Weights of a small transformer language model.
Size: width 256, 8 heads of 32 (4 for keys and values), MLP 704 SwiGLU, vocabulary 1558, 7.49M parameters.
Architecture: no biases in attention or MLP, untied embeddings.
Training: a variant of Muon for these matrices, 269M tokens, 8216 steps.
MLP neurons of a small language model. Each row is named by its layer, matrix (gate and up: input weights; down: output weights) and neuron, and shows model dimensions 160-255. Each number is 128 + 32 x the weight over its row's rms, rounded and kept within 0 to 255. Numbers have three digits each. A neuron's up and down rows have the sign that makes its largest values positive.
After each neuron's rows, "fires on" lists the tokens most often at its 100 highest values on Wikipedia text that the model never trained on.

L4.gate372:105130136141096120112109116085158134134101128096109127071119116154116121057176133161168114133083072154084166152114146195115203121138078180133144118118109138122173086154120114135112168108150087175146092111116144137101129113076170148125214103129099076077107148136084206182106142160104099071
L4.up372:147137104115090083125130133091105095062145115079131200150111123142127167193089091148182142183101113111098145139168146132073160078087160192151089213187170168105170097152089220104120160114164143129064127123115111105095160139104180120161103077133146068121099211106101128116113141114066112116
L4.down372:170131129088143111170120058132132059099132169136151189142122130087115122134117145140135143160082136104138103133175143132092101131147129107112134152154142131151098141141148184086119147185047141051166100091100129151084097206140134122071178144138162126089090130138157110083127091124154139128
fires on: "ass", "it", "am", "mer", "inn", "on"

L4.gate629:157136079144089130072135138112160120089105156131126147134152082164105112078177096136132163062117162079173097117143113119148093097119097088151145067110091199139129089132116128073126130146142141128088099155091163133125161168121080164149097121084190113124141057107183096105218151074107203100
L4.up629:084099147129153171159079137111147125131160122096146120182106129125107111108073112094125115105150133124188061144074108142127149116194090118135116176117114156073084168113124118132135122087163082175165175168100162108137120140167094097076146141140188129130100133157183111121086117178083128164
L4.down629:101146099068116137135113087143106107135132176155132188106116078177147119208146137169150108173166205107156177084079152096144114119153072145191143130106126152151146090171105118117076130134134125128195108121151156158145152137095117118135118134122214123126090124133099179121123125115105113142
fires on: " she", "e", " it", "t", " It"

L6.gate27:107127162125122142117078161082086146192096158110128155126140163094067107139143114080136103131101126143166128145097103123079177103155151156125148091159096101172132090134177128158149132080111113086119137132140148097122162104107174148145107073136118131166105095124133148083154114124114181150
L6.up27:168170151102132140172136112154151141143165178147125129083148128085101114140115172153177139148163088129102142160135140122092172155159078182161162154070128138148116138128143143091132105170115127157129068134150155157140136138068174185103134116097129124141153120142168153089147158091083145182
L6.down27:080100135157071112122112115093170091194092093135134122115155085142214162129144087156168127165150127108205177129166168110142152107129125059130130145150131141151116138134107104160114134138056112107225152111122106110108146117148148158152134118113116097150122114117140147166092109140100066118
fires on: "le", "a", "in", "ion", "on", "f"

L6.gate350:097146119098114100093100115107127139117158073141131076200134142157122172123182133093127142130184163143083122158140087167170171166090163053096111109175159128146108135215169177115151109097183088131130142155144136142114187160122255109133136136146145150063142132122132109113136101100125139097
L6.up350:114104153183080113080094195059126153070173107113167079123152174216169147128124097118121129170127125126115121174097088144120125142118152125135088102154120132120102084132094140136136121154050127129149118122139169217131126090185167144204087152117106122146104157117105161102143145089151091074
L6.down350:180109107093120140112104174115142124123125145105165131112138177115151143160155108071083158066108132167155149110115209180128110170157140140087154126121080149099133157111098097198110158083122140093137130122132124180158151118125124167092122108145141134130139112121140112138134125093174072128
fires on: " tr", " fl", " Bl", "J", " bl", "r"

L4.gate619:175146092157106130078206126134119127105116098174166105122101129148101121114213153054108171055123155089123142191095151156226129131126122094161140087148169067183209085124140170064125066128114203144106102168156124092127111075127157084153124108148092146135172158107133104149164154138136154148
L4.up619:141119125099153083107121152161149158073098153128192131128136147087036151089155161137073120025062161092181154092156158127107140199188150134094157123128139146155161132090149130123091098157160145223149078092125149137129141142157180142149119128156197113074078137088108142110094141104202099118
L4.down619:127177081082173094170138139134134198115140134089133147114124186136172158130104090125081115149169138087150147128110192159123145106088103034072157078145114141120178148119065165173099138158168191162173103147133142168144098105140203154114126141108144151166087123154166096108129089126139121158
fires on: "e", " resp", " exp", "ed", "is", "o"

L6.gate622:141139147075112153110141092161134087136123140118118114145092152063101192141099122117130169204096136125113107114096104101184146169152117097125179075098108145153141045051149210097151134124145172162135106098132120159087138081118097125167153135157135176137153148154134167075145136115135226094
L6.up622:177126158175077084110133133110124136121063079198160125138074141112134126148142189134119093174050100100147161116078096089161147175163160152164179096159112118144122099133143192072113179210141129154130155152133125142133114074161147140144097183115141143078087170151138111134119128208108121143
L6.down622:129142087103137100156151121169122129115116063113106115111119109154127172189143136052114091065160096130114115127204105133087137146080095140053131058112133082091116147146135089116110140073062072136159143111083110113110124189075121167163117126078129182212121143147162084126113190064068119153
fires on: " York", "o", "is", "C", "os", "he"

L6.gate30:098169096152113096094118118112165104132107107087140129162152130160110111090166157098108129122120200081126172095079132183140092118098173174098116127126104064117131203106115093069133157118080071131104170080096103107136151098115131140143091152183100109192158114132107124168143054127103079131
L6.up30:141148099148112142132129122090186216163146131141091155092159073200114133135156114216112163172141112136110168147103168099097146116086141171121218188140120089154145143114175154121110109110132061121158082128124164092180189153114093136151130167138128171133117124085185121126129166086141158128
L6.down30:132156091173137135116112164142102068158096136162101117136150166137169131145149132102139158136110100152147158139122180118123117131155113153082138105165157176155104128115116108162132154123153130143209113125134132118186192135103087099065152154122155181097147156175108182160111150122157102142
fires on: "es", " years", "ays", "s", "ents", "m"

L6.gate546:148130111147152102137182077135150148134100155218139138127080192092145112119087154074189141183138084125111142096127137172149107135126114150161205170111097123157138097148107052171092178199100127143155136080103142121121158115098133090138097167106143156151134167103120118080074089098076150112
L6.up546:163149122171080161127066091146092160125180097137086105137164125197101111117128128183143157148175093145180125161151196165102169144139117194093134152124137115123181111151127148139117145177158096169183129211116123127152141090119135100094106034082139119174155141127165156115168120112087155145
L6.down546:100107090115153089099148131136084101139131149142087132180045086121157142169168062109090127155090089123116176128154119082135160135138130135120160145118149147111119147129115109110130136118164104166173147156150128168201196173134132105133174097129102088095097142197146127161178156124169099119
fires on: "y", "h", "us", "ch", ".", "ac"

L6.gate592:109125147160130127132123147153126079117131105118100127205166114125104114103131142190110079161065102173102130110094132165134155118099140126124151150128164163118100162126114152120129093162164067111121114099083146124023134178054141147143182135115170119166161123075152106165147114139134161147
L6.up592:111173119135131195095133142178131176074136141112122104158121119117089132092134132082183134167131103069131067090149113074148108095128153146092177123119118123160109154120126205145216143178143125159083127063125119114127149166134080148075174098161086170119154120083088111102122155183126155087
L6.down592:114155091128169142078098093063154153088069100125148079134111184092120105087181113081169137092125125140141091124091139145114093127110162143168183085128099114158092100140119135105096097128109075150133131124095118113205141134122135105112096140120145137094137146128129133117113118137118081081
fires on: " |", ":", " is"

L4.gate255:115130123194115073114084131145105132090144118142088110113172139116120138147144156126151120116175150171159056109185162139170156092177128140106094123106109108107195149049144159097131086081133110116106111145115102086174126139146113093075152094091156163132132225212092146131168111116123109193
L4.up255:091189202243141083148113103094099121108158130125193109139122133161097087132183133143146174161176125161076085072083070133159134100148122178108132098109114128114132085091164131120110098107115088091078174132140117110073126194118119124119078178082096100112172146117096120186124154134152139158
L4.down255:180141108166188135122096095108074121126108166112108129146102163142087111193121098165131081140141131103136139136089171139127159117144196147160126161125055161125058118098124130134159140149203158094227079086130124153152123150151122159129170125104092152142149153088150073103100075078106125124
fires on: " (", "i", " 16", "ish", "ather"

L4.gate653:069113172099085141136116083087171148077102148106117103143108071153066164150112123139105081130119074152107188075142081091128162135085067162099186126132133094141173088110098163201116141160131103150113090132133100167178068127131162156126141126183100083104182128125147132098130121133208141128
L4.up653:127085118106122137152076109187123154077107120158165126154138091122128126135125144145131102175116091138184138102161103123112183099092146193081115123130099127157136147182132149179147151154121073149116091115119139114132098169126178168154108132173118115092130124167121157119143144116164135154
L4.down653:086092071141101133108107141139146215159077087165136146146123075146150107125128115133149121142176130067105138132120119144102117144047128205124138140058118124149121168151179094162111090110076095063184118140164103137118187156139167131183179129178096173076153129115118137110093089139126096067
fires on: " qu", "ap", "u", "ip", "em"

L4.gate196:191161070156175123137136117097196140160126145135101103153110097161121206098124128176127103137085114115169072063111138114088110117068155051174109146162151123119071133069086151100116096107069108133113111178115145110138148096096216126155130163098115074116121119126121121099073128068067127141
L4.up196:128139105151139173167155112136160138086207135131150064121100103152149110136112105212116209153112115114098110106123157147124075084129107136119078172109189114081148144142144114102087120150168072111162142118153115162098146126194115135133121179165188079097160157122143124122109134091125115111
L4.down196:068165024138114114104114081116118095176106138111087075085137144085109138134143143116138112124130160123153150149090128148102112179128144174102109138154201121150139129119111150117060090131153125101197089099118108081106140141157147155130133158114105108124176159149137092184127152114107082124
fires on: "s", "age", "ons", "m", "'s", "p"

L6.gate548:145124133122177097088165178137153130119121083098126139129150109066119052123120155097162143106123109116093146176181076180087167129094098100192118116146147155168104100108184128120139140138113165085143140078109157120149140161079196102108131101127159093099078102176145125091097120105081176134
L6.up548:186137115130118095134172173140120195166129139093147109053143189127125130091113091097138079152074091117124080151191152136072176136139164129121127155175099117139088169086130100131132190128137126089164166107142097109107157106111109161124162133133095073112108109142130128123174155129096131073
L6.down548:142132187180100106140117094049136131085142121120138095097141075120143110133137086114090155155140115099140129110128142104144124140112099118155132137105146132141068107175147093137088094150127140091138101133174084139062122127117121117231090123141105126169151166160136131181098141107137163114
fires on: "ar", " de", "on", "a", "r", "t"

L4.gate133:122155108182124099123110149118128073180122173069098152105142146120112082149075101157177137152106091120140097139119080069133161160131169096172158080142096091165136129146110165123124154127171131162140147156095183145102120177108157123146130139128128088135140102128131174119108145105127168135
L4.up133:220138151132155099100155163144104142100153201138086122114122154157165203058052026154114108129131074105159153160172167127116162135103130150124055119090180142144143118144138141143079176132085164141125151148157174147151107120147172149100153139161144187121033079171117161129098154082107153134
L4.down133:211077128126068126156143159102113144108153200192094112129076091158097149070110133078102102123133129119148077089167164126107128139127113119142127136147121115123149122133166101094079100104089185176141182164099109157194170147127127057110172113134183140123096123120137171151068116115123120156
fires on: ":", ",", "ion", "ru", "y"

L4.gate644:116085079131138198080069073151139191109162146184189116180104118099124151176103130199086095120158149179107118135146108141091058108151132147179132123123166141160120095090053094125111159114082121063146101116113105167114129158125144154154100088149102182112124131147130149052118105064137137136
L4.up644:146132177157121170121107116161126108144132054117153125101106108130204120101112139173148122163201146121061119146129092096111107174183158136159142146148110062165115166136150109107140119092113087161159096182105134169151116087132169118126152134147158071124119107112103105172132125165126146145
L4.down644:131117140067170124077078093139079157091122119174092166119105175118103041187134108093120107133195158116158137127098152054153085115150140142192178143148139124135113081120102128154094125123111153113163112144082144095140124145112112137112156094132133143084102123153130232151190181157096158127
fires on: " It", "let", "qu", "t", "ir"

L4.gate277:112120071118117141144157088104153118096139156166146135035182143119129177103124153138156131104095132122093102162121139119163099068085055131087096139161066142122141116056077087154087147177167105170052150119096140153145106102157112114084155106132083055152110159101145136167078091053047180147
L4.up277:135106116135149100141101115161123115137109161156146135079149213113071152191120138129163089138195080139138118113136149133115165121146110126129119144141090192108078108100166125095106186102131091145187140150119161114146161107106154146143130112076142165176152133168186195177144120110167103126
L4.down277:119104161080161124152155144117057146141085090150107116126135175125145133099147130153092167153120094186146117095146137060119130183187115105104144104161133134126161143131125165098138118094062110139127167125131109127126120112214138091110086156094074170137156171080051141142130169132174130111
fires on: "ir", "is", "ch", "it", "j", " per"

L6.gate105:126125078116117156070066104172164129141090117101141143180128208089129103126133121088070089144131117166133167134116130156095153147152090137131066093126149115120105093145133129098115113093125085118126133174159121099161066181116189123112168071126146075123158146114118117191144084130109100153
L6.up105:106137161121091111144115185151101114127133111095159118103130164135151115103131097155110126092145204202110120167103127184132160099137170111097162116138132166067127122132127091074095112094172128080120152072197119140169170103095202118109112170113115161100157107100183088120105136148074156136
L6.down105:132133139099117117087096110100173106151145151128061088155112147159111158110113145109097146072096130166079113145139128172170134158135097124160121120131121098102077150172088129107130137122163151113100150132132069187120166074082192156184024105183108119145113126102199131139202122134208096150
fires on: "arri", " fl", " bl", "-", "ic", " w"

L6.gate565:080096149168114159107130147112176130133128104152122132124189084162069186088042125108143108168089129092100188117118190127129126106115146155119108132164161141068113087092157147185088103147098072109127102091137136119106111079095137157162139173165151164103110094149147128120176072108118105124
L6.up565:041150123134075144066123177064146205143091101070078159101160077099116108123123131161178116113127087121109097146098122170152169118136158136127115142102160190100091170106156140131121129121159121147079153086156152101148112127077084165106109155147124153097145138180142098183100063077147133127
L6.down565:140112084133124171134183089132107121083143147092133097132133088131119098137133133077082103098105130169139151159118124109073130116158108137092090050117145114090063139172136153159117112147155160057111118100185090154132154118086173121166130182207135074044092127124119107143124150096122097153
fires on: " P", " p", "ul", "on", "k", "ip"

L4.gate83:125169172130101145073126113102152145184121112140105108143087096200079120144150148168081143068106092163100083094093136119094213155154101080085098135084172127153075126145118149149137157131067146175163095148121142130100158132147128162142146138094116123178155118174098122124144148166116095123
L4.up83:174169124130115096109197144165096158132166143127140148140132193104116114158122176130112144109114153137092115131099103167060173137061154127152133032090091090142129085067175156187180102122134072145145109181150112121147127166209105127088116132180106135105113059156110145162087162189113121095
L4.down83:106096102113134145115106098089142051153090122092132135170147132123133182154144164087132129156087136146136174166095108152172099112138209142136168085148130130193160144101143134136091093172100115101176090135139129163160127128113118106152152090107142127067079141122138152077115181119128093097
fires on: " high", " =", " is", "ely", "ated", "ly"